config = dict(
    d_model=768,
    beta2=0.95,
    doc_mask=True,
)
MLP neurons of a small language model. Each row is named by its layer, matrix (up: input weights) and neuron, and shows model dimensions 272-399. Each number is 500 + 25 x the weight over its row's rms, rounded and kept within 0 to 999. Numbers have three digits each.
After each neuron's rows, "fires on" lists the tokens most often at its 100 highest values on Wikipedia text that the model never trained on; "fires after" lists the tokens most often just before its 100 highest values on Wikipedia text that the model never trained on. A number after a token or word is its count.

L3.up2830:498537473527496493530478508485488502551494478508510495478519508486472515506499495515493507493579513540518503492501463447506510479501515506509475480492519492440507534539521506517482484478522522558500509466536462483511492472441507442490497523509484512462510563528494469435511494488516501496453497505468485515489481472517485502507507511531505500505489524508533558493529491443520487490513
fires on: "-" 100
fires after: "\n" 100

L3.up2365:481499492470505510516478522497500486496509524528515477476520473516511482564455508473509496485485477487465533503512459464563483509470479504494441507464490536501504498455502516439492541522492476561471485556512491538498467518523497509479529505490499538499526509529503465506513492444506499541504464536507504518491470488435532487509478494505468498555511502508466516523487458487482469479484
fires on: " |" 46, " 1" 9, " 4" 5, "–" 4
fires after: " |" 35, "0" 6, " —" 5, "1" 4

L3.up896:499538500477498482510486506492501464497492464516534467492541533481549522531505501503558496503532463485481503495492493489540485481501484458479461481503501475507516490492512522482488494526566448504505540501485482530490461481522439461495514507559491512528499504490528474458517462513488528497491495532504543551498459486514477508503478521499512512543489517500570514498532479459479477512520
fires on: "  " 37, " |" 33, ";" 20, ")" 4
fires after: " |" 29, "." 12, ";" 9, "|" 9, ")" 6, " 0" 5

L3.up1873:512437495557515496527471491466485453526515464496506489489504500495471514535483488546500508523537529529560476495493482487488500499501491524540507521515505488530507483488519492562474476513542521498502483487500527497547524527443458460506506509502477503527497449514508513497505508476504487492527497499463495467486508515527444495545475526473518537478482480482537491517491469459502483495519
fires on: "\n\n" 24, "-" 18, "ente" 6, "\n" 5, "G" 4
fires after: "." 34, "\n" 26, "C" 6, "\n\n" 6, "\n " 4

L3.up3331:480486510531544513466497484489496532510529524496482502510527524506485480531480525471479494475510556491540502527475475500477544524504466444531472512502488488514481538494470480525493472564504522483472531466503505507502457494480450533547498444493485524510427465485499502502506522492492474517507518535477494453527486498496457470511434528531491577490491529474509508524499503511494500518498
fires on: "\n" 47, " Pa" 6, "\n\n" 6, "|" 4
fires after: " |" 85

L3.up1131:481469481481527480518487522511493526520501520506488491481499496440518509569472486513522526522473478461518511470478481432531528494465496415503503492438481511504505498496499506504507485524549528486517524472482464514493504512510427537505543510515482522485473501525525490480503496492507495516539516502512472564493523524491521489519466518520482508520495511536513491490496476463490510490513
fires on: "=" 88
fires after: "\n\n" 88

L3.up1647:475523506472530444482503505469490501512488518514482498441499529468533479556493540484541514526502514540479492510483520515529482480498506470499504517484510493547512463464554521482528506513524503469500534496511476519500512460467458509499574517487490510490501488467482509519530534524487492482508491505514506518493523543490521500513508522526516537493493479536490483434486475521508501499506
fires on: "  " 19, " 1" 17, ":" 5, " Season" 4, " Date" 4, " years" 4
fires after: " |" 38, "|" 18, ";" 5

L3.up1837:519507467502548569508487546495497497458506451481487505510570456517527481507496499511531508457466547494453524528506503545513519552528471447521498493513486501505514514510526446521496472502545499492488474483522506529478496484499491474481509487512520506519538551568493477482489474481500526472478499519487507468521515498455485529506501529521475518535515475500484496490512459482504509520477
fires on: " and" 40, "." 16, " which" 5, " it" 4
fires after: "," 39, " and" 20

L3.up266:510522487480526532490495514486495501449468522474495502478460461481523483500487517459531485500545511490487512500534495491537476551483436489499507534519499540509514484484514509508458479547527493480497493489518493491477479523537497536511499480489518506535435473487463448487494511534502474465480520539507493521512514527480524518487483466479488470510544527509489539528501500473511485494470
fires on: " and" 50, "," 16, " was" 6, " while" 4
fires after: "," 78

L3.up30:498537522480496469511529491486454482530492495469493477470472501505539473512492519496478527497552457493511503469441509503552515487500481548483476465510493496484523510522521492485513527513496497493508481499526491462457469438523528507538486500512527521512531549481503520545504481527525517509518497513501484525505490500513444499492482515536544513508482521508487505502483494456492494499429
fires on: "  " 34, " |" 33, " Votes" 6, " Apps" 4
fires after: " |" 52, "|" 17, " 6" 4

L3.up2144:478455488525477488516474480502486525534513465486455481513506502473531510489488525541535502487508477543528521515468529529502494487465449490507469489538538500498515480538532507504518447505492505497483557519522491466505454515519453507520479507541494492481502484543517476518486541527512513493486487465482520509475506503532469499524499455526511517516497499527546473491524492493476468486482
fires on: " United" 30, " West" 10, " Prot" 7, " Ast" 4, " East" 4
fires after: " the" 47, " The" 7, " and" 7, " of" 4

L3.up2084:479479497522520501515508506512482493511487502499496492483464547494483519490490526522541534480512506556518480511508529514518429501509511522498480481529511474545523546482509504518494517509458444474443466454502528465512472457465457496520527527492486516497472486474467472540540505505505488478512485486514504528523506522498532455544491509493528512495498485488488500483526532513521496514500
fires on: "=" 69, "Early" 7, " Early" 4
fires after: "=" 93

L3.up2046:464482492476504499522486559496489535514500525516459498498471490496526513533478541464493481498548474525539515535486533503512453470511460485505487470524523490528507513503508502484511524486463436472444491479489515466504478481511497490469501478503481517500540490477486503532498518490498514492478485498509506530513446462513552494515465480478520455535504483482488489520518500456513517492510
fires on: "=" 95, " =" 5
fires after: "=" 95

L3.up1249:477515489522537495511476490507490498473495472498544531498508495462492482500490461559534473521533458538519511523515473446473524510505525523488519534498521494517491484463537494508509475473546494524482517473460466529465468531453535480531518465505501480451511509530519503448495545495502524510504519518491521478497530478495439503526514516520513502512564518499553515483504509477495449473489
fires on: ":" 51, "-" 35
fires after: "\n" 35, ")" 11, " by" 6, "-" 6

L3.up106:463489536489485463498504512485486477564507515510461511502481446491544516522474490462473506515495485493481483513518549477519507531525464465505440460478481509493509481505522519489518494526471484511512558530492488435495487448493511530494472482461473522435528529490513460517489511528500521531503499504473493501505494499486515452485496550530528493511494536515489498504487494489473484485480
fires on: "=" 26, " first" 18, " the" 8, " First" 6, "th" 4
fires after: " the" 23, "=" 20, " |" 5, "\n\n" 5, " at" 5, " in" 4

L3.up2464:503500487550481503495510494522469467467514525519506498549510470485500539535496495498484493497515517508504493462520448499506500473508488464474501491504499496499489502518555499482487515569522456506502496544505525527503492494455465498539477496458507488474515499459479493542500533518492540489502502515477495448497479472491458500487461507481476525496483424471550560542517513488530483473484
fires on: " |" 30, " (" 16, " 4" 5, " 2" 4, ")" 4
fires after: " |" 28, "." 19, ")" 7, "6" 5

L3.up2902:502561511487514492512510507487485495500485511483479493491453534502489514496489543542472496499474469502494543534494515524476444509533480522509498511487491520509488460507523461479476554573475532500480488539482478477519495498482476517498453527561504508500472526531483507551517506473502507494470493521554484519491501444445496480485504518469485526549528467536507510538522520492507502496513
fires on: " |" 70, "|" 26, ";" 4
fires after: "\n\n" 24, " Team" 7, " Player" 7, " Title" 5, " Name" 4, " %" 4

L3.up1152:452483476483526521516522515508498479463468520503449497465474502492516466490504512480566511507500516470489474482522519465510470502486514482498483503533507530512508489533506540538481454489521488524491490534528473486452547500488467511488518481489490535505530532526471503530519523485505471447532481458544512503515460536501471496503533482501449482517495507506507545525548499456482473477505
fires on: "18" 26, "19" 13, " 13" 9, " 18" 8, "13" 7, " for" 7
fires after: " (" 29, "–" 15, " in" 7, " the" 6, "-" 4

L3.up1821:441537474529497477497504547519470486520506485512521523497484519493486478507506506541462511512502499498494526512510485522495514515506483515481501482496501552500491477498555498528500500484477559536530507518491463522513496514456493520485491511490490497474480496459501482489526521523513500519475503507528537513507542494505488474521484512472519532531499479496523510517525502496499520490517
fires on: "|" 73, " |" 17, "%" 4
fires after: "\n" 58, "\n\n" 15, " Party" 9

L3.up974:519528498481537520507489481529489552497486482529487511514521473462501461498505456505520537499552483484461493479527464518488493516472498478494471481494488500508505454385576456507482461507502490464525487458507425501501466504513507475452482453494516503497471504575502464471508446519491469483478514502493492500489469495496521496490458515536479525557486524500537529501497489498507451456511
fires on: " and" 70, "," 24
fires after: "," 46, ")" 12, "u" 5

L3.up4069:475508509480503491506494522503495501489473523505459504473485491486532535508494533466513507496489492499527513510449543494496472475505478499490497483554533497548518485463486493484487534497504452514446505477498533464528477476507475475449483494532471527494517525485461486540473514480500554478482507519528484508513454485517553481475476515457517494506509454453492507541505502508537499487518
fires on: "=" 100
fires after: "=" 96

L3.up4529:510466491507530484466515499480487545489536521512529481491491454474484502547488524501515520487488469541481529462485427488522508542503477506523509481458525495508526516497502473494458472566484495497479541499496537470511441480488518548491490524490517497505504465508489496546496540522498514544471496490475430513480537470497506429498479486526538515503553526482493439508497487520478495478509
fires on: "\n\n" 47, " —" 10, "\n" 9, "CE" 4, " +" 4
fires after: " |" 56, ")" 6, " (" 5, ";" 4

L3.up3482:412528494511508505523481518506498449469494546489521464462508476475506499514491502504467520486519521469520498488536504499554477528515480525477505478526501521503504476532504513483500502502474514505497537484542443479451519510496545523463507501521490510511488527496520462508549503477502497518483508490558504518530431517435547484515519477459509484506478538514467486516514486501510468500482
fires on: "19" 24, "18" 20, " 18" 8, "17" 4
fires after: " (" 43, ":" 8, "\n\n" 8

L3.up1683:490451469478527522548505509489492511486547488510491499504516494509517489505518504499538490503474478521494530514497460538503499503511491498539500487508547567497494502524495544442467491530480478522512484501515481481458455492523477524517534540494507493503538502491526517502458482506500483498446460514442456520511552492517503485490507493551485519531532496518515511456492530522482523474476
fires on: "-" 100
fires after: "-" 82, "|" 18

L3.up364:493546516539531509538499518508482498474502493485503523473519464505475501501510499478490539502494477474478531474510458521513465534482479456513492501522504488495504519479533511525491506516485517537509490477518511526469473508528540485489516496501464512475453483547511522458533476525496507514485488493478504531551453481487521505514473476540479468564547529465511546543498481531522471471508
fires on: " and" 54, "," 19, " or" 15
fires after: "," 56, "s" 11, "ing" 4

L3.up357:484471476497500504533481541475499503474476517500461491495485502502519491504486524479511491470520487511498531529450526519524502481529452516522478489538521499525510497486512503501479499512489447492411494463489505439491516480513467486484523462501474516499524479496478493513480506520498524491476519479514474508511444486523533487501460481449514472516524487496489496542519515494548488482500
fires on: "=" 100
fires after: "=" 100

L3.up4058:515523525458497500510451523463478511472513511496476458455557504525485529514528537546489496508522539523480493458463501502524502513529536495555484456536503509505495529488519456434501524503468527526504479480509497473532442496455491495496518495470490509474544499499530492467512522507499443526520475508519482490488483490545516487505515524524499501496506463487502490476516465474488505485488
fires on: "-" 100
fires after: "-" 90, "|" 10

L3.up2227:481515497498447564516472491534521511507514517504525507488525449469521538527472547491487481501487473528492513521526450469496484540456505471551466493545493508508529457465504509458488480506523515464506518492481512469521474514519488549458544508492515507515487477502552457479497484486486540530504483511487470438465508490517529501496453492494500531516520507470474477497508489502490480459521
fires on: "=" 51, " an" 6, "Best" 5, "CE" 4, " (" 4
fires after: "\n\n" 31, " (" 12, " =" 10, " is" 5, " was" 4, "=" 4

L3.up748:492501500460503487497486497511480495550505511506472507474500472461515516563481490509519509535487478460516501486466459426531516509466502431498497481439495510494511473496484511511504481501526551517500523462496477528502497538502452513500552520506480514510478479504511510495520487492493494507553507507506480550495506533511507484513474514533469523528497533519535513504491467456489512496508
fires on: "=" 78, "\n" 8, ":" 7
fires after: "\n\n" 80, ")" 7

L3.up1022:469521505534488489501476531524439523531494487489479525561534504470504478480484534518493518468487509501493497501493505446532488495480469509467508461514503524470504460532528515497468455470521475488479516455504512509498493493462508500450512507513482525461477504490500412540535551510529535498528488509500486498491533551530524499518491529465508502496513474545554513508580485529528504483548
fires on: "|" 89
fires after: "-" 69, "\n" 17